config.yaml
n_layer: 9
d_mlp: 1024
activation: "gelu"
bias: "none"
init_std_qkv: 0.0312
schedule: "wsd"
steps: 4432
MLP neurons of a small language model. Each row is named by its layer, matrix (up: input weights) and neuron, and shows model dimensions 112-239. Each number is 128 + 32 x the weight over its row's rms, rounded and kept within 0 to 255. Numbers have three digits each.
After each neuron's rows, "fires on" lists the tokens most often at its 100 highest values on Wikipedia text that the model never trained on. A number after a token or word is its count.

L3.up846:133104081107120157149129145151112119098152119181114145144099106111181098095124161103161110196134077125116115137111127145091166123162164045091128185134159113174138102103086097098136065127079193146110129127109170044145162102083143097131137157111163065169080137119081137092126116134148144105111113142122116158150110141157132100096118158097157114119145129110069105135114153151090097142070
fires on: "-" 99

L6.up984:099136113048087173138142126130120113074175084084122167122111046100157065123132178155157159123133140124124077124120145126095150083173122133102133160154161122129095093115131140150127160159103158114199106149132069105121075138129132121108117092191107125155115128148091156104083126111173126127104171102204136171212169124085072150115170147099072150169140134043169119177143124126181151149075
fires on: " |" 27, "tro" 12, " FRA" 12, ":" 9, "co" 4

L3.up725:106130116174129155121114146117112098147119111152164083167106087143132111058142090131179098145093139088113137119116087143124140117117164148072113118125182140171162094108086165151127147136108156164127057155183162096108140122134122047124083151062130106151159185138122165119090081188175124110143139205159113113136090159111123165082137157081110117101178080115041157082108150142145128139157
fires on: ";" 46, "″" 15, "\n" 8, ");" 6

L3.up919:101144102083123141095177125142094137135109116132108128101088174113145103116128168146151131207141130172144073152133196124088136116122144065140133094126079137099061153105128094107105110177091141123171115119099148140145120100116133146187100155145105088089095106145109112113123117116143128143101092160120102166169147098091163141129118121047113090116119140131156138099141142162137133177145
fires on: " D" 26, " B" 15, " |" 14, " one" 8, "B" 7, "C" 5

L3.up21:105159101163105149128112150146088147145125162125107083139136104163144014149121150174156134103132137109138064092156120118164133117127111149114127098140185105105100170066149150110129145137129163145160127111153086138152114153117135125128106125155118135059113126109130153145111135209129065130146124130082152180139156147054129118168133096111090059134155134174137138143131164121157131138159
fires on: " and" 47, " to" 35, " at" 14

L3.up744:084118123071090155102105097080128109097128124152110121146114146147150073168119168132141147153090131076107112154090023118065132144179136163106127118153180150145149136091170151115106122123138210134068051136106167175127100135138113083101066145112149144148148158121110154114126103121127149076134209158146136148150132110132128111124136163122159137185161088114123143125142097155038122084087
fires on: " (" 45, " from" 21, " between" 8, " in" 6, " on" 5, " around" 4

L3.up565:169170123148094158103137165103135130103112129144126149141071138131140105139129150132105143111147145140129060182054064075062173164137113154064133189071126127163128161132129119114146138122066147127124075151153153093118124102111160070087075126080141112157133138152149114096094148157136128170185159110126138160134079090114156142105123155077168143084186120091068090128101101185167147167178
fires on: " and" 38, " by" 18, "ing" 15, " with" 13, " of" 5

L6.up916:120101165122109163037128086113155103114119182165142089140108126141134101122097155094101092116085088165094121181079120126166116111071143180142057090123121145148064138114126078162128125161111164108135117109104116129129124095099159090113106129139153144155089115109189135116168153176155108091130105163100159136110091122054119136096114102153123096118182126118132173069134087102112135064083
fires on: " |" 94, "\n" 6

L6.up739:154145107167137138090164104173081044089142131115114116162086133145164102123156132167165115157186114100158101152117133130106141125117143120145108198071095106072106156120187177153102118121135153129124110095095155051156144153075132147084203115113144132081103120153142093137136114156162214145117111189108174144110161116149131122117124068128094160087135132126117146182148154124126068136139
fires on: " (" 85, " Fi" 8, "ni" 5

L6.up626:098169077135146141150124126112162125139116045182116142114104170068079136110090105082119092156095128167132103146137154096169139105181117145121078164087090133120059130138127121200129187134097154158090133168143132163175097121156099169189109109121146154204101124109091037110150162107162138159123139173119128194178133181141151135177097161128099143137074137147142135140145085166113148113144
fires on: " (" 30, "s" 26, "'" 10

L3.up872:100064131146097149096136092116163151146137171119122163083110161087119124139075187113091130143150096101053089250116096185115160099134089078095115117149145168103092171157166089136102107093125184114150135117091101105184133155079139156116109055155180136124089126049128175126188156159122128132100154152092197139108100112111134141098120088134104186162133134137098175114115128115071128162100
fires on: "," 61, "\"," 14, "\"" 13, ")," 12

L3.up1009:125085104105100154106145112108141073089127161147122165147105117147133110103090108093117137119146148141127097131076130091122126121159147155176117188082169158159155128136109159132129148161110159186093094164118141084223129124109160070195082133124185145079074149113123101108109064194130117103138163234129065125123101124112156177158134151076121119142171107139141068164127169156136122080163
fires on: " |" 62, "\n" 24, ";" 6

L6.up195:133123034126096148109118093169204144136127162104122156117164150100134124129118170144144086108082134149048105141136132116087179117123125111109094142131146162149134116054098114111131161088108141131096061123182119071121161162157121136146094164151117179171128093188054091099130141141110141089125113099143150156176164122116114137113098129058154086126125171081168133167154131130074110149109
fires on: " " 39, "." 10, " with" 7, " or" 6, " and" 5, "\n" 5

L3.up666:127143119151120132080145093147154121142119133118112136164158109180113064144143118160114127128143126077149134203118073150152182104174117170132102135097117110204099149097187165166056103098131130099124124116103114123200113126103141107091060164099107114099135118081111085123119142113112098118132142207131066173141125137103150125147149111078122170141134079122169171124143109091073113044096
fires on: " in" 44, " " 12, " (" 9, " of" 7, " to" 5

L6.up934:123157137126131147223103176164122134133179092163147148147107080172151097134137152099138134183086126099104181174097108109117089079136120130092091058129153102173131130147128100117134080092073110170132116127093163128129155077144171119174028125146125162164128110148139150111094095113120078133134136147103136123166143130088063156187154152117125120155064070094085106077084100106120120049104
fires on: " to" 34, " of" 18, "po" 6, "ce" 5

L3.up930:095164112170124154090141103096136121074132117152100140126135127138159091140149149082131136104106137055121107165172081157116117096134144117099114160101155132140119146089163129148070144089127187110129125152121118062109109131108120112079080108149176110136127139085096132129181129178141156120088158155112156174134114153131129099120119185103151176183205101160120115124088161109069123172128
fires on: "," 36, " from" 17, " which" 17, " (" 8, ")," 5, " and" 5

L6.up85:110129107085178145108151121195119183162145112130145151113122092144090041057102089106199191088151160069130134132153108133136154096153157142114116146168129112119113105169162178115120078133121130144136151073131096096140154143140173149152110116174161108136031113094176169098143100118106150163207143143128131110116104117079116171159116125063092123156062137152132134137064128174165075143128
fires on: " they" 36, "s" 20, ":" 9, " those" 4, "t" 4

L3.up340:152119084062140142114101106118149094139095161101172078165128092119132121119139112145222134146173089115100107116142147147125135147146157084172123113177114187146121078109096137160139106154121172139184055101133155135130129114156120114088154176099132125114088083143082127113164129140126148131130197165047161127099129152086133116087135119089111160141085148056089162147149134129091071107113
fires on: "." 68, "\n" 31

L6.up281:115135100110167170093197099149156130142221018147144085165132146155142070140091120151148150119196155100085113102060085084089088107151184102115089108134113113112128135115181154116150136125108156121183100144144143192161062100132142123155114123160130153132119062146112146097118159114148111141140147133135134116183168102139130087100199103094176094121173144094149146137114173095090106130162
fires on: " to" 19, "." 14, " that" 11, "," 11, " |" 6, " In" 6

L6.up659:176157163164088140100159118181120127119140133182114111104133144136205081093167184139128142189122090124164115127113065133108194055152121161097142163042126111115117147117195112138113109083097164144110087113110175065123112109100104106127157140122138157091128139156115152136124132130170085111153134126139130160069156141092099157184151139132129122110173187064081138161145158134119110094128
fires on: " " 37, " (" 30, "-" 5

L3.up450:121187081171117159136126145090112112104148151129116097131120143123151153144135208127148113139140094096128127174133117119145154092093139130123142121081120155209097145087141121154074104121137177057106092115054069133098120111088154105126049101133133090123115100130153103107185123090127126136137178143156107131033134113112125132178137127148129169152105087116144156122128130128119154053137
fires on: " in" 25, "===" 17, " ===" 16, " ==" 7, " =" 4

L3.up543:127168155099107150137160125184114138103138156150132104139088108122158093122093164150229140162153144178112073139131071090143128120114097068144131094094107117104141167106125154103101117151118164106163093130101160131211085119195103122128096175189157089072120090146109175126097164178150137143144144187141154199203099174086134143091152041104100127120159165134109050139134123155124155089171
fires on: " |" 58, " and" 41

L6.up915:088156051100144161110080145137113151111148126135144136114130131103108102155126110117111141180182165154100102125076102122173096113159125170118126084127085122097056122041160117142140131132089161082109187124123189138137114134143169130130090224098118129124179067142131110145101052115115127161130168119120186176090133147037180140119184094095156042161106166122107117090121046109100188094186
fires on: " in" 28, " the" 16, " of" 13, " an" 9, "-" 8

L3.up831:080111082064161167180160126190112138073142131129117158125115056092130113133080114090126151150143172121154085122189160135076106140179114110151115145107067102085117122096135142133143111129109186082161121092103161153189108123175132092178059132131178090111104039109085166119144142157133108166170112229052140181175076060143130145174157113090134142148125109126137122119123160158111109143154
fires on: ":" 49, "1" 19, " of" 19, "2" 8

L3.up458:109107102196049151068051134160110161132161133113136127082119102116140094100123167111125119095091141109071166115080077117116111120120104155135122121113174148122125143126153174158113124118110197167094078163193139118146112140148062087156119169101158168086122127164094147127104129182132138108162121146158126133169049177110094117118178165122123159224114142070089130193127114090104123143098
fires on: " where" 32, " that" 11, "″" 11, " who" 11, " some" 10, " which" 8

L3.up285:065164125091114161123157048144110132100131131125143151115108132130131077080114190079127151108193134129049119153173085142148118143133130141076123145079121094110150180072148104130172109160136166126140091106174093127117142184201143157123123181152175129088110143126155138101136153174107098127176152139102104111103102092115143146211114098108129083188173110150112107191110116151112192175177
fires on: "," 79, " the" 21

L6.up225:060156063118151162131076099150124078159130131051138098157117159168125138094116137110102127153108191107143081159121143150123166133148118108191081123082160136094131063087093120128113120135098168109090186119133137090125135115162150109089145151182103093079107146145114073146113123131172159128143143140124147159132112097122166173191122184095143133158141130163198148100129153127120080097076
fires on: " has" 16, " had" 14, "3" 11, "s" 7, " /" 6, " \"" 5

L6.up992:128104157159149129144093095104163140167115108167159118090100138181118065072099085103148152157108156098122091116164141087090118166187098114127115153142188116101146085152122125115107103110093106101160128078110152123147119108150129142125130162095144191135123101137151146109135121188195205108160078171123132113127145174063097177179117056095110159129120191068089112096125143078111115099170
fires on: " E" 20, "e" 13, "me" 10, "E" 8, "Gene" 5, " Re" 5

L6.up298:155118118158132136141066149105105152134139136183100126172145148085078123099145129138149167089175165156134110128135127171167171144133134050133126164139101110137124118143106176072074095119107152124097084068167108130111112139109118128126115120130180106038103130163131137111089154174145125179122108101084191145148101138141141113134106135079128142121101149127026161117096132121154085117106
fires on: "," 21, "s" 19, "-" 15, " de" 7, "me" 4, "de" 4

L6.up777:124118116126158157164079130095066111101148138175094157140123113097151134091095180170114133155155159161101154188105143084153098095130123108156073122120139101111069161127145163141077115101122177083112073095121147153123111137115124132109119157163121074130146110135129103086150146143159131169115086148096143155167159149154145127099053127142112185199143115127080108090137177090120178116119
fires on: " and" 41, " to" 13, "," 13, " " 11, " called" 6

L6.up609:100127091171123153158090113172164147127111134109098082110091155142132087064145072095148114175097098112116091119167137145115155102131158121175108155109141129076096065095163076136174088139141172150122134172081123119144125147112141138123164136117105152088094104113138039104141147156152159101171115181036094160121133171114170139119127202118116116107094119137122132136117123180156094129180
fires on: "s" 52, " its" 17, " /" 8, "'" 7, " their" 5

L3.up505:109138087065126148049151078123149143108121117119173139137136100157149121139097144096161138160101106129165080092071125110100104170117143145153122174188102132085084121095116182166149129116112144108136134108176146114088170145113115078207172161118130160113102064140143117104205101176178155104126191163130151115170105159112134127118164105111127103084083152099188144112125131191086095194116
fires on: " there" 28, "On" 18, " There" 12, "There" 7, "It" 6

L3.up423:099195083165172158147135146133122103088132112161106112124073152114169122123134144146182137188149103069123147126181099155063132083118117109165142153118085092095107168112156108087079089142090143089088106075107159178104081090114160124101092135137138073077108071163129123114146146112153132131146138161116139167159103101113158136133110097098147098115182117169083123131118120192102088102133
fires on: " (" 39, " |" 29, "born" 16, "1" 8, ";" 4

L3.up675:077079084126073149095073116103131104085155110161132136169106116124111106109086143141133134131142073093086109117125129127172173120120074094108134157110146140110136183173192171156082166109135192104058072116102089087097069096093123173135105070083156135144134128119158056100188149135151135133125111173147196182058156149128144134115119146156115167123127111114074145175132226097128124106111
fires on: " (" 79, " (−" 5

L3.up187:156106131090124151100122095161206134049110135115124195117118140137141122142102128072169094120218126120146065144115125104105143119096149119153114203047107159113079133123119117127115120149113158169169112103147127112139118179108164117122151151141169121088098092107173116119165097166100123169082154138084097104143102167110183125177127087096067124163169115154131118117108152148145160164133
fires on: "," 40, " was" 28, " |" 24, " she" 4

L6.up557:136119093136121161123147147099131096199088150137093142121122122076185119081108139151109177088159186144082107183164095137115217136118132101146139159092103112147126138075130117115174103105115176072061095086093118173126107143106145105107127131127132083117144137206138072076112159126137154188132117125085115154050140113174154039099137102130154080181109170145075118113153157147102124180082
fires on: "-" 55, " " 33, "–" 7, " and" 4

L6.up619:152178159091085169116071110118080115089172132129118157155131095085165053141115203138130149099153187120100052128151173098127135159086169075146131128157101105057081104123165144114140098140080172084140050141209103160062100138137121128115104155113108107066103085090125157067132141146135151166115146177091142140201097067065193104165124147104134163167156158134153106131100126078158158164111
fires on: "," 36, " |" 15, ":" 14, " and" 13, " &" 7, " –" 7

L3.up103:074157108140128153175130112113116143124131129195141093142107147123127111134116162153096111092131167114080106153081146035154145140137147154093108095129140095147113177080111137118089137089132108130129061184107103118113131120144135125098107094141188149157138139173145087111112116078139118153154187113171218173121116110168100091174146160116111120149158102134112150122094094137137111086123
fires on: " of" 32, " the" 12, " at" 8, "s" 7, " by" 5

L3.up195:073174157127140158190103076148099176119209115154161152097086100079135081101119135145189132176106136163098119146074123165076117157173136073132113104120151094073093102070089139094146098141099155132160084162140103098151145165198119102137179130090146072185084141176149167106123082100143136140175124155097139125232080089145139141112147153116149095150128134108087095114122166182098123138101
fires on: ":" 63, "-" 31, "):" 4

L6.up929:163113160123116142117136138104116149165099139183132159141110172044120153073122188144138181137112104104128139154093088135151142134167154065144117193104127120136083177062078126104180111091130180098044125109136108123099137158080145140149066142128140105109091131140122150091092111135113125114154137165139140129117141118157141074133094123109169117205103194071067144156155147106084116147132
fires on: "2" 15, "4" 12, "0" 11, "t" 11, "-" 10, "–" 8

L3.up214:129185098125110161099139176138127128118082166169108118167114116078160061086148155105125139201156099112094134118125070145130139143123153077112137179130105089163127119135128074084105093133108216085101031145127138108129111104109149104108100122106162074097118115101096119093149100153141138139132085158112111159118105090029159127065105132090160120108157095122069123117128151114123103104114
fires on: "-" 45, " =" 42, "," 6, " |" 5

L6.up645:142127108139163161102101154149152145161118107066130070169108133198174121131152129114185125097168059113128077123136193158139112151166120109173124141188119119107148099097140108147121117128111136170100152091057121036142124055164126107105109123163147119145115088166060125157146093113133167118139196178141136146062111180064145084117109073101139115178114144096121143106140180133061069137088
fires on: "." 55, "Gene" 4, "id" 4

L6.up514:101239165171095153071118131127154129112110133111170103133085098174157098126118152114143165128087095166122137130219122096082145127138157114065064148155104132130116156115199126134073117081082181092158103100133174078140103175100126119131168119084137094161166103120114159109145159116175171173135147135097183106130122145071058148164158072156122121111156149140133127091144140105084181114119
fires on: " of" 23, " in" 19, " and" 10, "==" 8, "," 7, " (" 5

L3.up984:117096210084094148145141088089125068123151159179151146157091124082156098160125155146155097092133066179111152139065134106096110163145123094150144190113159184152175150140107139071102132161145226189101100122106129143158097171104128113089130141131156191099113156161179106107137095170178089110130112185072116150129144129124140155137115134149088130149156140134103083106159094093082116078093
fires on: "==" 87, " ==" 8, "\n" 5

L6.up784:152116095176074170113096142168109120127095070160142154158128094145157127137143146133131099098094114137172153115092115110130154118127126039109102112139174177128135175152133030109097152099109176176168116110165124111147157117177141176148126132109121157068084103165124158131100135204111101101232130113090164091147106137127105076209131193119072104131112162124076056152109151136143155141150
fires on: " to" 34, "," 15, " and" 14, "ly" 10

L3.up178:104146106058150155107127134148120113125095164151215160175090098123167081059127107138165105175157055124116121098147128142106127156163165143125135187155135141114152114148117157083151135115107146127103131138102170075144158148133140102180085175143105123112142083123164104128116034176151149107156169187147096099075118139106128119118117126099129097114102103077086136114116192129108096104106
fires on: "---|---|---|---|" 28, "hromosome" 11, ":" 9, "www" 5, " |" 5

L3.up114:075086084146129148110067124176160101155139156135175098168149165100137094101064124101096117148108132115114098118108149138122106157098154140120120164205154108108119050117093151120137180126098165166117116124159080130186217128124136056165133145103078202108110162123118143136094125081136129089107137162093102141087136167112122087121142127088062157173072103120170163187087146228156109117184
fires on: " its" 28, " very" 18, "N" 16, " /" 8, " more" 6, " were" 4

L3.up709:123170126153131145135127105151137106073152135146125119128104123124149129137126214111148107191148081148120133123113089135100128143093135097136139216115106104111108201152133133167098135152131205127137054112107144123139123121121108114165099138123186065124131108103114146106147160167126060158132109243019116122074109170103144124114155095154150155131158122049076081141122204145118121084110
fires on: "," 26, ")," 16, " –" 12, "-" 12, " |" 7, " and" 4

L6.up433:133109150107114157135166089169161101099169089114061159137117070177106076135138133145138168104124144115133087152093148145146125123183173127129077125179122094068118080060115176106147077179138130152141103115103058145141162110211126127171047106106130135113101092101093169083095099151137067094103155171122107179149155189140101066103158130090102099119179183140124108152129096128123172117094
fires on: "." 87, " |" 6, ")." 4

L6.up52:124095168130117169000138080085148074092109110182146090132107123131135082108132121161155164109095117167046126156045099166130143095110136138119116119113168120109130145129124096129151173161140157143076089146118106141136163112125148079053094132089120172130150169156110115070121145184122106118137112137128199150109185081089175111128175182142141154167127084118108135058146130094126141090103
fires on: "." 44, " |" 42, "\n" 10

L3.up886:145123089123133144086082137118154098130121138120129129106107101174149066093120117119117160181106041140122092086159163088133128155179148125165105108145179163029102107129124135126106115126137173152162135134093155101188166152171141124183119066116135182099094115128118135117108061146128138123138141212101077120125139170052155115138125084089133159123108139110129089105145146074114096070134
fires on: "\n" 31, " (" 13, "°" 10, " code" 5, "." 5, ")." 5

L3.up638:136185092133116147143162125198122107163076160115163102161110132058210143063132125132153139106122107143125113102147146167112095176120089079122100137067105111164145132070069138120146124121118142123071096157147187112154146127133128068134091197120112128136163148171047088131044093118123154109069191154099132118087136151132132115132090106104157063124112157099115181120153177120072093101148
fires on: " " 48, "us" 11, " of" 7, "-" 7, "." 4

L6.up237:115105151103099170098180102184141099124149170134124137125126152061157129137128123119107120145120113117112131129086171149151133099095161123112106133201140147071070150107086128172153147173121152148157084088096109126090095096114073086098041158094111105085113085179145109113151138197131096112114155209117151125165093120129150169165097135127119073146198153131107122166141138071083149146062
fires on: "\n" 79, "." 14, " |" 6

L3.up824:142171107140083154070166136120121139144106089101126150123135154141129138128132155142154137136097148039093135219107086135094129092123143100097101115071151139167073169086114130123083130131120146132129115144151074090101152150111096117081077133127105078139112155116131110117168154164141152185097167122141150127115114068103103112117091144116140136152160100165137140108107136100115171130111
fires on: ";" 25, "," 18, " |" 16, " and" 12, ")" 6, " was" 5

L3.up642:139128134123103154125128130118110154086132096164096170163101132118153117130132145112147101169138133124093094223058095157082131138161155066121135212175084108122128126099139037083142097130113162146112110129100122124124102119073139121143102130107222093122083111155106159112144132122147108139120090131081176122113120131162117131091180167091125104184163135143068119090109112143120129133118
fires on: "-" 68, " film" 9, " song" 6, "\"," 6, "c" 4

L3.up325:134153106179129168090162143155125101157167129148168062168119154147132115136150133123140139121162093140099121160107044145118151119097167134162110172114132123191095164097119111102050062110121188164073033090099087124103175109128139120090130092090093122075120134201073126086102148157149097120185117121150097117109102111089104144132110132057100127118150097134097160140090125111129131094128
fires on: " =" 64, "====" 12, "==" 9, " ==" 6, "ו" 4

L3.up395:105172107139117162134104131149112131117104160115131145058118165137125050088146165077156140127118124040073135153205101167110102134095114151132144116076142110137120163128133100137080085138120176090136082142104081136132137131140121122121019096152191104096108143063119126135180176141126113166084136167122134135137113078065122152175128103103129113157173052157146096167116113138110137067109
fires on: " (" 54, "," 38

L3.up958:102103154109076157040144102091141151103124150142112147066105164099132095145114174122132126135075066114047126147106112102163136120099181140160103157160146178096077136101136107138132169140117181118123139137117090142077111125117138082064113132147156155089073103116165056090178116164127096099112118116105194131090099097109165119156110171139123082173127143079170109066149127062105134147109
fires on: "\n" 49, " |" 39, "." 12

L3.up140:110151143077086154090148072095102173122128125141132132117116160096139099088104208071185147105058110175095125205093101140147089138161151097147117164145157148140116157089177081105113159136122170161087080181122070133154110131145137069116088111124192132119065123131113119097159126147110095119154130188105161126086098092112143094162117119123120133164119107088123126107134192096085137065109
fires on: "." 99

L6.up602:160165132111101162103168112125108116123108090147118148156129077143097159078089072104122105098111188123081100178148120123158127121134176100090094157103108070120113050050120118094183148149164185132099161093130171093123186092170170140168117123090129059105135111109123142079129146196124090137123212143094171101126109127153065143107114144115111096146111138135098115120147050095200176124125
fires on: "1" 22, " and" 18, "-" 17, "2" 14, "." 7, "0" 5

L3.up81:131201119144159152174161126168111110079173155161162105190092175142144108133144110140156149139153162139151143089070105085065110163108150118120144103126065086168153107139158148103101072159080126079145107150122149130138175081153165075105032143161116090176131054122139125129076115119134060156182143168068161133138063117070168176192129098049151107099157098084131084115105195130143146128181
fires on: " of" 45, "ing" 6, "=" 4

L3.up559:068087110069106140094178099133149151128113100113212161102132174067117175096084144104097116117182072174071117155184170147170066113175095065146114168166098174104144184089091076134133123088111183150102100125117085130156151175146112124116128155117105106119139097138137154107149145131129154065117129120153179106094132130167132081141105087144114130212058160163136176155126125181095090178164
fires on: "0" 27, " been" 19, "6" 12, " be" 10, "1" 6, "2" 6

L3.up493:093200132129100148084131119097134089148131137127134069158109079142148087118086177129137166093148178136101117161105126094156067130128143116105107115072141129080117164073126128126130135153132187187099050118161083143113147131128127088149071159167196151075149143120110126105108176158110158124127159149098183155117105154112094104147126150117119106167142087137141135146121121192093154074114
fires on: " of" 46, "-" 20, " at" 12, "==" 6, " a" 5

L3.up139:114123116165128153121134115090121101138125145159128118132107201160105116065146133087171122115102151076060082161126083089122173163097160142114102085120157113133105148137102109098097138138102139165124085175184128155129163160158108110079110138079099112118148167150150096107107160143136109163110159159142179135150102119062138133109105122066106132175191090141075083127113113150122168103127
fires on: ";" 59, ");" 25, " |" 10

L3.up134:171088063074094148088176123165189124076153099136122140130135069101139131138100112157152154182102090173137160122110084175143161087181134112154107198104120103087136131099169154108100113107114117109103145115135167157145046115124099091195138194105156145094062134154107113080167143131112119109119180162112126108176095130146107079089158123117155118136108137139075121098117140099111089116135
fires on: " that" 41, " there" 18, " said" 13, " There" 4, " stated" 4, " claimed" 4

L3.up875:076126131091107145123173164149144136133140084129131147146127169081113105059108183079117128138122127156144124133155097151124149150135128135085124136125151161182146158103137086112153156104129136079109135152099115107200109145238114117200142082131153092133101111128067128121190162139127128103137145151141204081138068190118107099133144175092138080150113082080130141135118109079169117097156
fires on: "s" 44, " artists" 4, " goals" 4, "es" 4

L3.up457:135134086093149153164124083131169095117160130128150148148127058159128085165109133117170147205173135118176109154098085104093092109120162126190097175101130183174140134148118168147142174142142165113179126103107178107161161132161131042151060184166177105130109093141140151118132064113106091165116144195138063156145104141103140135138168149085125131145155131103138072160121159161141095126091
fires on: " |" 73

L3.up32:111118126114119151179070063152142107131135108166155119139095092056154116138060202164119133140137102090131137120049062122102100113083120077098115143085056158065031151140129109104111079128100185118158109134109154110105079152115116103133170173133151109117143130134156122084153087079158166195090147163061177159096148075086128129166108124098095164082111146112107108095133079146106124102116
fires on: "," 51, " of" 24, " " 12

L6.up542:119197143184113164109089167130115121151119110166156135162146099145167091105164149145122163117158162153124143156108090136135177051157161137097129141095108129105097153090163155112110170078102149062151136110119174086172115155141161114100092148190137090128145111122145105113134104146159150137135143134124131092112154127136130122166143090151140152155101155103121086112122188145088169104121
fires on: " of" 39, " in" 24, " War" 11, "," 7, " entered" 6, "er" 5

L3.up17:090154094183142138158080151132127101157181121155153108124133162122106124080115135111117152077084179105115150115113088109146140174096145147132121080125109074156144112147076137062094090096152100156091111148144083152144185141238135143110118137186165151189151135142137102102082183101124089072156130166145145137149088149164142136178124116110129119146158089125081075122092151106133145145149
fires on: " of" 41, " War" 9, " Moon" 6

L3.up988:101172154086128158097107077117125129126119141154129128118113099131107082070126212101155126107148111123077121187155116124118085133118162100119106134130179136110155146051136110118111133138134160102145089134145113082157083153220160152163068099144178093113095142110139155103198121163113100119181142221090111103133088077105147111183111101129152122205159082114066104123149163124126125073118
fires on: "," 98

L6.up558:148084085062156158166138131174163134130124163086100134117150096104149120184127119128194157110184117176121142100128079104141095165077147093200124161143082101146170117143151075111139125124116136142144118110109144126162117082177088087153072173116165072131088089188129094097163067106137075088117167150145077093132051105063140130111132102087152129131106201116158082090108167185133120127090
fires on: "." 54, ":" 8, "ation" 5, "ion" 4

L6.up999:093194149126169150183120088153157134165112031126127083106119060124121104117129207157134142150110130155145102057142048126104140130144146106131069098110108150148105169081118090150163128105100145144150149113160139155103138161160143080189108101188119140156122113102111139096066074095139081105131134160195151067105146040084188096162165071134156130168100165124104132099147160164091114076162
fires on: " in" 22, "." 19, "," 16, ":" 5, "e" 5, "er" 4

L3.up697:173173088171079148103083142175160083149130116151128097161124096193108128142152141124136113144115152126122090128135072107172142140115106126143108092152151095134167140095154165147088101093082129169159105086139089159136177173193126161194093141134123184080047090171102154105108157187131127115146137198126158087206080177133102084150148096101080157156111108086112125126094115156178120140175
fires on: " and" 44, " to" 27, "%" 11, " until" 4, "B" 4

L6.up486:115132044131158171094151123111157130107195164107113129128149137148096163070085154156112107140100148146119080145136204170094110071158108168150090182127105114076105108122111086160124204122083173144154116108143141128155109132130144076158174103139093077070168112115058123113149102121145173073029129156113035138204138135170153129124128116134132194148160132116167146168140163135127144135101
fires on: " an" 40, " had" 12, "'" 7, "par" 5

L3.up976:087093149085104160070150145117170107125112138140122131128132138107101115095095094159131144104077110070053173135164129102159133117086126128142086168093136151111103150127118162124094170149142144073137117159168068084134130096124116103128098080111112111101107106099169096085143191171117091107106101116140154121052126131121123143089105182173134081201160171101094141093112178070159151151112
fires on: " |" 91, ";" 6

L3.up699:021096106143140166156164116185079150165153125133163124099113112076127094112081152087160150192143154169123053142131131119126102123187056145137119075160148097050112173096118109106157166105099145093126116100165144127166140145199115106146148156159199122138108119174091169140093154168147164156118102130097205095197063134100130131203150105104121116181147096129081150166109139152149130164181
fires on: " and" 34, " only" 9, " several" 7, " most" 6

L6.up689:090105066141145153132160159119139108119165078161109116125125157129152107101123125124140167114104121115133117090140000115106138112143145127122110143111173179125124091125148112109122131121143109129069092181155140128149090105127119121197167112161126135138120112160119131093144192166156135169092099140155088103109075145132132082114200185133112110175185102119096117117097176164131104048082
fires on: "s" 26, "ur" 9, "es" 6, "as" 5, "os" 4, "ton" 4

L3.up991:114158107164094142077114112188096153134158078121181115129148099108117124088053156107178134092058129039122151132089098159124079102117140125120062116099145127116128105120163130161137157124146201169128085124089102102150090121137063150131147088092173142079092122093079131131098155168130143179105162166127181192131117179096106148102160160139086143207092150082145135184119119134097145068110
fires on: " where" 40, " gr" 21, " who" 18, " that" 9

L3.up460:142144074128094153132125161148110117120195154137156116086097103168166064104149218146123119169103154110084141123155107120124124122210108116093118099101138079104094143128173153131109114132113190103129087107154187091169097098160121138152054067133101120128130101140117123125147080165137152162139149154182163122176130137058119171123141105116147139102131142059069105121120144067146138103155
fires on: " by" 68, " to" 18, "-" 5, " (" 4